config.toml
d_mlp = 320
norm_place = "pre"
norm_eps = 1e-06
rope_fraction = 1.0
tie_embeddings = false
parallel_block = false
lr_head = 0.00511
doc_mask = true
train_tokens = 102500000
MLP neurons of a small language model. Each row is named by its layer, matrix (gate and up: input weights) and neuron, and shows model dimensions 0-127. Each number is 500 + 25 x the weight over its row's rms, rounded and kept within 0 to 999. Numbers have three digits each. A neuron's up and down rows have the sign that makes its largest values positive.
A block is one neuron, or neurons of one layer that tend to fire together. After each block is what it responds to, as a language model described it from the Wikipedia text at the highest values.

L2.gate19:526514472530512489471477520477546516482512437507515429476516479531494546487493516491507535526513505519525516492494482487533480543518508501524483544565493500498483506501508515531531532485511526481490467516534479502486510486514480454504512463492522494488548527483544489500497479506460455464478470501501547493460567500496521497520475488527513475443503515517570508502494471496525534515514
L2.up19:532508518485535468519499478465492501462490509488534511492505486476485513536513475511503543505476511551466519516475455529480505488507515470484471521514480514489505512503460501463513480497472506532508455508513483525481458488508465524480526488498503488499498542458507443485504523535552532488533498505445535480461469477493475494474510478500450462549513544546467534478522510504523494527489
L2.gate95:485499471506528513523509485433502498489504515527503480508469517512493497524485506535553477479510497555514468473478496523501549521453487467516518498474470526528555476518525531476514532512484501496515521535522506501480514505458543505435503494464475493458485505522501456561510477475518507516541553526550536516496509557536523501471517549502454501501500488481488527515478480519502512522436
L2.up95:504499483507506468499510510469527485512506501531540444500525489503502509506483493459500520517505514521438497494459526505536498461502543547505442499501531503499493479486512501506475505484506510514531489487522500513500483492468467478513502527496526437546502482500474452526494488472533465511517538502485435480499467488527527519504512498485533484488486524530452463483496518500469504535472
L2.gate140:486528486500447480502523529520490517518508515538516521534488497500456497482476491489453473462501481486470524510520458506485493488538515498505459523481532490516519481484480491488517481498503506486450450492522498488508506470472499549501486532504508496478512520494529519521516545466493487534511476554481468484499487495504539476527485510500480516460488462474483511516561517500499505496485
L2.up140:463493489500518471497510526460512478487518488519493516511486493492506482475494486512458447470467507439490490539488487520498506512557456478535535527511530519459483476495549504511540516503483464519455513481533534445510444448503471482486478539491511479413498522487507497526491487474466478491525510470473493550502481483451492512492481500540528465486517474478500497488496473499512487519485
L2.gate148:482491521438503467502452552490499468468504532500441547463494453516522515440501499525502464504513495519475518490531548490502524463500508504550460489521456517494531468520511470492460515498455505501513512507530500529497519512481499485510495496525496492488496513487489440493501486499502479514495483517492486518486513506509488511487517479494514469482480537500494510488509485508569518537467
L2.up148:536487527437475516482477483509478456513524529493491486484477474520508573466477543474477505484481445508485546473515501472505492456486538496520441507513470464529504523536523486467437476529507462482517484486503490491528514469543551496481491486501511501500491494516476460489513460533533458443507523459444516493459463506497465486469503498521493511498489514508508527496463499495550505494473
L2.gate185:499490495484511495542507490524517491557501496521494524483457508529470516567458503473485496479541460497509500492491497525547461499528516473495532513487514500482525474499516492539434437539493442537482518448579462478530523512455518493515493483481516497474485512506483485500505515501498473478451499497497495507488482484494519471514508494511497547483487510496485503530475520550499547513497
L2.up185:526530494522548473507467464505526480480524504464470458511501468471539493503506495511477494473495465487503483500505527519483480472496474500458479490517504554480556482510512493532515545489495503512509507501520484528445459471533498503483517497497532500524522512500529486504453478500490461448505486488504499503475473456524498491475525484459523494548500513520523488518486468472540528496516
L2.gate189:502491470500481505491499528540512498446500537466504489491506527505519541484445463556466513485516433530485502459484495504607459514494523527510501501488500528504518499502505508461494465508524555498519470447503521507530532457479501513540487478521467486495515540480489522520495457492477512506514546497502515480513486490479511448520495448491497490525497468484492540492493542467474501504530
L2.up189:485514512526468507493497492503533474523518470508516480499542521524547526463509454481544547509506495493547465501462491501475473521484484510530462482491499495506492509501512517464456481514488531513503508506540555525506504499539501519532513478472493501510509493570469517497485442509483461476518515531457493499454501526471488511524551459531478463514501467496485553514529521533490491520508
L2.gate252:484541522507506477459513482481537483459479493485483452493500499507441510505503510509497529473525514497470491489465519505482523425498467550504470532487476484506457491521510516480490508492513461520486513492505499498484506524494528494507486467529547482458497504537499470484452535499481480498515495517455535471475504462524534507483483446501503444513486479493511526497512479517477494477504
L2.up252:504502495506451458500477495502534480462530488508518497505511504509429502492504503532478512473537487477503499502476494518530504455453496484469495499489511468491505533462489466494459511516463516545530484470494485471487457509504517476519519480524538515460489524507497459511460466506508490489508454516495535482449493531511500454485488442543494495483520510494492533517482515505519521517513
L2.gate279:515548487546491528499482480492528491543494499505501495514498486486513490492476551500529514464494481487512551506526491451535487445480498497519515467533477503485514521499525473538493504544468524517514506564475510521526476475448520473506491505538475517440498494481501485512466539505516475514494442463506509509479510482526470515512510529467530474567484522473525486480546476508472543525493
L2.up279:521577461519529490465475521424518461490534488485523508484492493506508476540464467462525513470483490526534462503505475436517522469513520517478501504470502533518490500526484545560524529508501522487532522521498494509485507492501518490486524495559467495531510491495509497446510534482498505498497456507467498490484520519495498534509502485492534441485486528457495501491510456489496557479485
Section heading ends. Closing == or === marks ending wiki section headings (Career, Early life), plus the period ending a paragraph just before a line break.

L2.gate1:488479505458522488495529493471497509523541539515488491448470493483482466467532480500502495510467496501508484489443496507521506525538525514513519506510529540469472516532463497508522511500494497491522478506473518434496520524467488508555497528474484511495476542519515510514493550518509554519505475463452507524466469495511487525487445502502548443485537413527518486537510488487498495484496
L2.up1:476494476493532505533521524490513530504494482497555471520465485527500486477551517498535505529493505495503479461475498532527460504518537515573532493494517516494477516513481488509520509551519480502513489468551495527502463484501488510548518518528509505502472483489479472501513527516522498503481486514491534483516486517518465506522456501507512459509487501515478468496498553495476523488468
L2.gate28:497473510500497464498509473512478500465502545463481434533451483511468469516513523525481496476452465545512486458439501471490475527472462523517471488468472544517486474499469511482487504481515526500545473565489479472494528511527490521489504456527517483474539483525510501532469521504488557500483526470521495497482467468531459498505513506449492509514524523490461493499492520499482535519506
L2.up28:476498479442540503456439529483478480469489532513538457503449532543463482502492490538499507507508442489509461512492476529484498533480460513491485570514494536539556492520512534471510533501535508508529485501527460520532520484515481520497512474508464510508555554486492476503536515473471532513508495513504465509500506519480507504483460479492511520460559489472517519547504502491517478514514
L2.gate66:488480434496514525493480490502479536497496523533504481516474517548525528512459540508492495516515519470553455524548497489481496499558504455491519532519482523518516531490502487498505533487501546517508478480513487498516438516482505468509461418458468563474502514485507530518463479494466448521477527516493485523515526468521500513513486517517483510475506496516510527493485453480508477505502
L2.up66:501527532484460478506475484512487524511476507505482523455497535515520481479491527531510515507519518480477482517551497534482520501506509512509513483507533535521502502520522494498488526464473494490525465503478527552494447483504512529460470510477484473473501503481497488519484503462512488498459591507477512473516498517467508501508499489497507491482500482478536489560510495496548478490443
L2.gate132:506471451523507520513486488492509485460517471526562508504491461536504473525515577513517471471455498519481505521489502518511546512518472516524494534514502498491557485513485549470537491477517491501512485424506514513542494512452511500518485488510516471445502503571500527526513491470481511517502568494477508491499492488533499499512535452460485490485569488513512519506467486501537528524513
L2.up132:490506522495489483501477514520530523465526496511516518488479520487500470500501509515499500503501517466504530539509460457508566494504497517493500497478485486480510541544524494465492505493481506486565513489520409524539493518539506500544490513518491457472483529525537463499549518486491494484496527509497502487513527531515494488526528485471484485490485490522508480522519489541539506512469
L2.gate139:538517557535463470496509457545460471456525534475532477492471471506502452510527520523530505447475532474476527516468498515512514464494524503504463478485475499491477503494489501503468536506577529492449531497486468504528439516516536528492526517513500508492499505512477518519519491491480511448512564444505457479526463516528524467512500504503523508515477493469465508518509547524476488466493
L2.up139:536498497464512524474488503552506504499513526509513476530462506504491482484463527511472495488501481488498510536508477494526501530557527526510480525515497520494527533506481488453522503523523516511477493494490465474496547479490523537516500493487483569520508536498474492538487523510518492524504518468518528485506538501510516488518486466512491510447494461392509509485494502493476498504509
L2.gate157:534484493518512507506500505506483540492490525488512521525500468502482519503498581485484495500474513482557532549500487464512499528482478484515502522500497511496474510498505482498519530491497479474500491448493527464530500507538504514485522494462506521509530503495533523541482541463499556533502536501498495507494505500513520505467447503491513530524533503499474508476504539506506532487487
L2.up157:476512514481503506468526478505483516502510552510475528490519503510512537498495525477479498521560529468505495488498489494439430513489541493468468525468533495486472502472504502519536491511451452439525520471499484509517536513483510484474486488537495494510524517536506488514521517462504532496477499530494507535474556478486529494534477539505487528497486547498539506507546495473467521524469
L2.gate167:519510483472536496484466493492491436496493515518495467504516493507475514490484532521500457523482513497472468495498479538484559477502543518529526490550494491511507527500494493447523518482531487531482502485459495509481462496522485467534535460479470526486498505510481543501485518536473479535500494502485488527505488489496500515500503474518526521517445503540495518479494506465521497509501
L2.up167:467504461470490531532525473503498502563512502489487468547511514494503469531508517499494529501489482532483488480506512461534463510484524423502463468499501514495558517478499506516491479509473471511498459511505527508537506473502504499487501478526470525493482483498523524455499550540514480525549486527506474523523470493485516508531526518464517465487502502456463539471476504482491518526509
L2.gate301:454488479502517526469485522518490550498522504499521519540463515473513496520550529505490490488541494467513492511520486532479513540486469489525466517483477536470489496499465496545488484515544507486495524471511501518490516475508512450552527509462450483495481507520497469462520501511462523572496535476501509491510504518473531461535480473480476508472538470500529529473511463517541529473481
L2.up301:529506550516454489514475471453542527506494508499514534533487494527433522475480481463519506517501510505490495482467466534511491538540512559531510505535516478534512504475469499462474513534542471555517491532479515465489482438538501519471504539497481519515523492529506504507491523497467503496519513480463494479463517534478497507498467478475537513533453500501477458502460534490492490464511
Word-start qu fragments. Short word-piece fragments that open or split a longer word, strongest for "qu" in sports terms like qualifying and quarter-final, also "ch" in chart and "eb" in February.

L4.gate59:464528529474466457535480454521521539533502475513484525515534488538513489519492514485493484491519509482519522537492512485466522498546510485542509510544505492489503512493528491518499495500474538539550477490475498501536467483523477453537478480513488463577492480455498499511479516480472520486508490522523479498466554505494504480485533516493522521445497530454502517516411512506515499466549
L4.up59:474517487482520506504501456524488509539508453487499487509502537520500482508478524466475498488540495541497477481499553476485519481520543490496519514506469505527467499505508533501526500529525524560495475510477490483535533497508533470516502444506512455536449528515535476478445447542514539525489492516497483441461471511493497533507509560481485497521498490530501495503460580474507481476488
L4.gate155:441518484479446534516488522494491536488499529545477517481481537482524497535499470490478503481503498494509492533483494477486497487501501480495494523525482506502497533517514492502505515550530463523537550488477474521501496513468536466537510513473498457493523498470493463511506520527512504515509530532502484454483526522490484493480493514473529435480477472531486509500480524502556499478514
L4.up155:449493500493498526535534497529483518480461531593476473455488516459469494484511499556491541476495484482509487510465484479488480492493505483512551465478484457489483528501484458487461450472451460478497501500512494533461477502474525516525529487486538481536528517506494494517507509503496472496486499530481464470510497537472444479489495529485519457499502507502495483482491553516519460483507
Predictable word-interior pieces. Fragments inside words whose spelling is already determined, like ul in vulnerable/Gulf, g in Budget, -ly adverb endings, and is after birth-date brackets.

L2.gate39:496531528520471509529496503488500462525517560524490456480502473515493475509491492504522487454508462551450477492481488489486535459493496508474491526464474506531517506520488473533518506507513493520527503542524515511491481465510472518474480512549522474514465467509480501473488530535508479467495507517485518461477517514505494500488509529538488497507457473471534538480460435506501549475517
L2.up39:484447527500493459504483481514458450474453541464510511488502515506490469540493492482478509515502532532539498505481481518452502482485525505471545492511473505532532496513470472491471523489491521510511537581544498511467512510478516503496506488481502474489513448476480497485505499520498481473531487500508483466466518512485533515516516513518443516496519481491491503532514449503478548543494
L2.gate48:473515532544509511481508509504479500521482494525473482561532439464508452535529501522518543499505538507515476523494522449470490522529532476493524469520480464505473509505487497517490518507538528520533510544504491522501493512485528500531491491536504517485496415528488501509495501490501513478501496454473483476529493475501472496506472501508540513512490510462533517512486489508519476504513
L2.up48:510501523538500478508520552501518490448446527526499473490529539480524468469517490482522501479499484511510509506511455510474498458464535509515515497500472513509510551509494485504479465469501475503509466481470522487477453514512491504500507526487542467535507523561496463522557517488472487496488509531538499483510495474501508467477435466458499463516536496480458513479512513514495507438524
L2.gate99:507520535487451476517537457500501490521530506557482509516541455509512497510467477499482520472498529531508507490461469500478488539511513463500507507489481514513489482521551513477509498483464471555522509528513457506516480503445526456531548506530503476491497516535498525508471506499518489523495486514505507507515476476506492496514482487505484487521483470495489513505471524472498504495476
L2.up99:515551520511467495531518482458480457479474531562492487482519515477529507491464472457516464441566520487456501517502528506479513464545501494484549505506481472496515511522519475460462488494501505525493517481496527476503486523466492482488498456487510490470531481519452455481528504519476478496501486522532503510508450494518496508506520498502448502488473527537507467504516517506503461507522
L2.gate113:499492514513518486487511466484535508494493518521521469458552493475475502542470477428508513505529521537489541527447508483495511464500488490521514513475577493546469466491510492461518521465512495478491504438460476498470475515460466489520517511484500508495519495492512488519496461463503495443502455481496480493465503488486479481525481530432458493515469498477490556511449514481484475488528
L2.up113:453553542503500515520476490510477498499496505506516507486532488527496544517478481476480523520536511476467476480518470483485499504500498451501526486497497500485520503502471523517496533498466470541508505489516459519508500484483500521517503498514485537531504481469478462523515509503536542546499496509533494518500488504476507485510526558469443490510500509410488492496509480531467532483451
L2.gate181:545502538504491529525505512492464475501520524534507487507507511496545483511464524479512561488505550456486552481478467500434505525531520506497500483513465490534539515529513485520489493481493510497483486517477548501497548544457514451484477484483539516504479507526494482515510502469521521500497462452510517532512462470510485483511498498488510486496518503459514517480508495520537481521505
L2.up181:479453483454496492485513534496491517531479513489456506477548506510474475464528495501514487491506535507514508556517499523514513496501465446513464509501523501458509502497469508499520479462509510487475454536536461494505542546495490496465500504498500497510512501523468499467534466513501491539471495457536517482501528461518449493500491479462471530512528443463458511501489516460516528499514
L2.gate269:527517511532495525480501452507521483471474501490490491503488568472485530528503464512497486560474440506516542490496499484483480474506578521483483518533511506479530484512455489503522520500494516464533515456486497467508537504515467508501502508498435496506504510454541506511483507509483533472519529504506523475510499501528473526505492499517507515505516500457515497483542527493431482497506
L2.up269:486468538498540492472458504489460535509568483474499511530497530522484486506496462522500546496476465518492529474456497469499515523445492466479512494487510451542485534558478506509514465516493494496504497491466462464496480475501477519553483479457475503534480513462428530537493488514519499456503521476507499505495487524541563501486515486481499502527522461461515493510512496486502494478520
L2.gate278:508475502539520533483480461483509474469481495518494491516514490507492494530526517530493456492581530491503512485460505495446491532477487474505505486529488483537488488498499506482535539481503519508528549501504512460515527477539524510491499543471539481478486529475480486527474472481494500475489476489499508537491446470482481473486493519494462515504505492439534490477483548462511529519520
L2.up278:451502481513475532503490494480488475460552518498498537493488534496494431536497498540505483517569509510521484468496453464478499529473503499493528488490522507467510488495467494481486555520510532515499522499532492494486534517519523480508530496520497508506474506504496469508485464478533458481518478471505501515463499470492489480543500493504521470507527489482542528518516518492493487473520
L2.gate296:509498539494480447510486498497481515493526529495456501530458463503507502511463504485439533520525498502536552502500494506512501537530503504487480522538503496499470536497487515507485501504479531503445523554493504543490471456513508537480533521514495525480492476508418514497485488570467502516508503525485478467464464513534519477556486517512462478521551482468523524531516461529506490528524
L2.up296:495518503496516498490552501436476465545497535531525488514481513523503500494509533547500507500474520544512506523518505504478460477456488504464495539449536491493462543461506476507471509465517551504498510507511506466513477516456467504458522490463512522473500495487437533475462462503448487443475474523498488536528475459506480516516541546510470468511507479451501471519507489506517488526519
Mid-word fragments, acronym letters. Fires on word-internal pieces split into tiny chunks: later capital letters of acronyms (US, RAF, GMS, GB) and syllables im/ab (Vladimir, notable, Limitations).

L4.gate178:520492485503542547511469488505544542522526476504535503453556493500532490499463507497499490509513480485508481460502493517471521474504510499506490410519485507507532500493470508507519503511477502526488529497452493520529497503523477549542486457492509502577510498508510518515510508472487576499459507511524499499501501480535503506505506495513499502468510484540451497500443461507512505492517
L4.up178:503542495499519504511474505514452513505504474479480520523539539474528473494489515522508515466510472457462474473510519478520532455485504455503478516471495507515477501513495474526506463515493440503537522503473480526509500496451491514479512478498462512535459530487473483524495475459523538494469488485455565515517547477512495500465497541531507519549515484499466540530479469528512482509470
L4.gate284:471508486475497541487520521508521514519466456517492491474532494501442536500508517483469450518504491488494523520584505505522503489506473515507461507513492514482507508489459499538482496545531519492516491509540524508567460460487492512536478486508523525455512488463455529549498512472457455543477537534528499488503506472501491477495498479476540521511567558508483503494511543486524524469510
L4.up284:501484471499484463542503472511498515552519500461485508472489499475481528499516480499428496501489500509532453502547479503515533511479485480499502533468478532497511525494427484520497504454486536481513503489492545519461469441450541517515459491490511506506530487486449497505487497525507481526499445508503513488490520503515493464558481535504510483491541504460471485472478519481505536541564
Mid-word subword fragments. Middle subword pieces of words split into three or more tokens, chiefly ig in original/originally, also e in career, ab in Arabic.

L3.gate63:560522512520515510474506505497515490451490502539531496517526533485504551509473523541487501544467475527491518454485480462459493519499481495509530488532487519489494528517513464471537519537468491502518485507441506448455509483441466494500524534459505494505543478498487508564482516476470522528511491518500480486490528510509521472490543523461523491490502492478511516487520450514457501461500
L3.up63:512541490497493530506465504465487542449475549496478490524519564504516529466524490479504476501500498517490534540470543470517470505482475518500526534501450464495468519518513503482541527498513461512502529496515502498497495506538481525465480461512539494541512535520491524543504503494468477558500455531499490503531487546507485510499465517472509517492482500574443506466460466502515538515479
L3.gate124:478513504476510491505498434509523500484486500528533508489495474484514478502499489473489466465540522546480515486498512472501550501517521505497504494537497481549563510493484498533518531514487494532462506443483529484518473465484497501466544465486508480524476513501567494470499484517516475504491495532469492463515522489516513465480531499483468515545503444472505521508495506481501573523514
L3.up124:545513483508521509554511482527522441490497478514478481518529535499503559519462510505489527508474510488458519513467480488491504492531539486532496488539525445572490517498463424508505554517474533491509497480487507489521483520487445491462536482475462502522482479523501469518474519471519482480528499496494555497520515475492503489530529463476476448480469564479518503497493499460512547488474
L3.gate203:524532464517532504514504495508492475487515496506503456491511517455534479480506532503518526488490455525531486506514486501504506481454510533529471512489468533530450505469569485563499525530510567520495487500483464462504510489539489503521514511522492525503501527519491512517452449496476518510501502524495515547487492490527507500492512492508497550521487498521526520516489509483471568515482
L3.up203:511570501503498501489499502527464480492466505507529471469534525514495493458479491495451510504503513500577530538536511479520494498464501508498488506506474506476487533517514471510477546490507511496553499500497440473500472490508485529531533484443459527529485488472486487507533508486521492472491523452482482540519502480524483479481509505543534518536559474506514494565470508499506536535507
L3.gate305:526518518516498500446533494516468506504481534519487463505493491532473537486474499469513462479480462536480514510522522531543511476469476503532480506492515513489520496518487474512440509518496535506526513503480489538514503479531460451531515505538493522509483540502509484505541487478528461493511559498445440490488497482503497527513510477541501476497456477531504475519511452514543551486506
L3.up305:506490508491497496448500486513517509523448497515458493525475475526507481464446538499477451553500447526512537498504535525499507491499481513539469492512499504531507508496505517521485508521495534501514456466491492543476521455524513511510482497524514500479496522472545454525527496490498479472502527503480475516521475496516477486486537481526511509530511478518465485509475477492483567532511
Word-piece "ab" and closers. Mainly the piece "ab" inside words (about, available, inhabitants, Gabriel), plus closing quotes or parentheses after names, and "is" after a subject.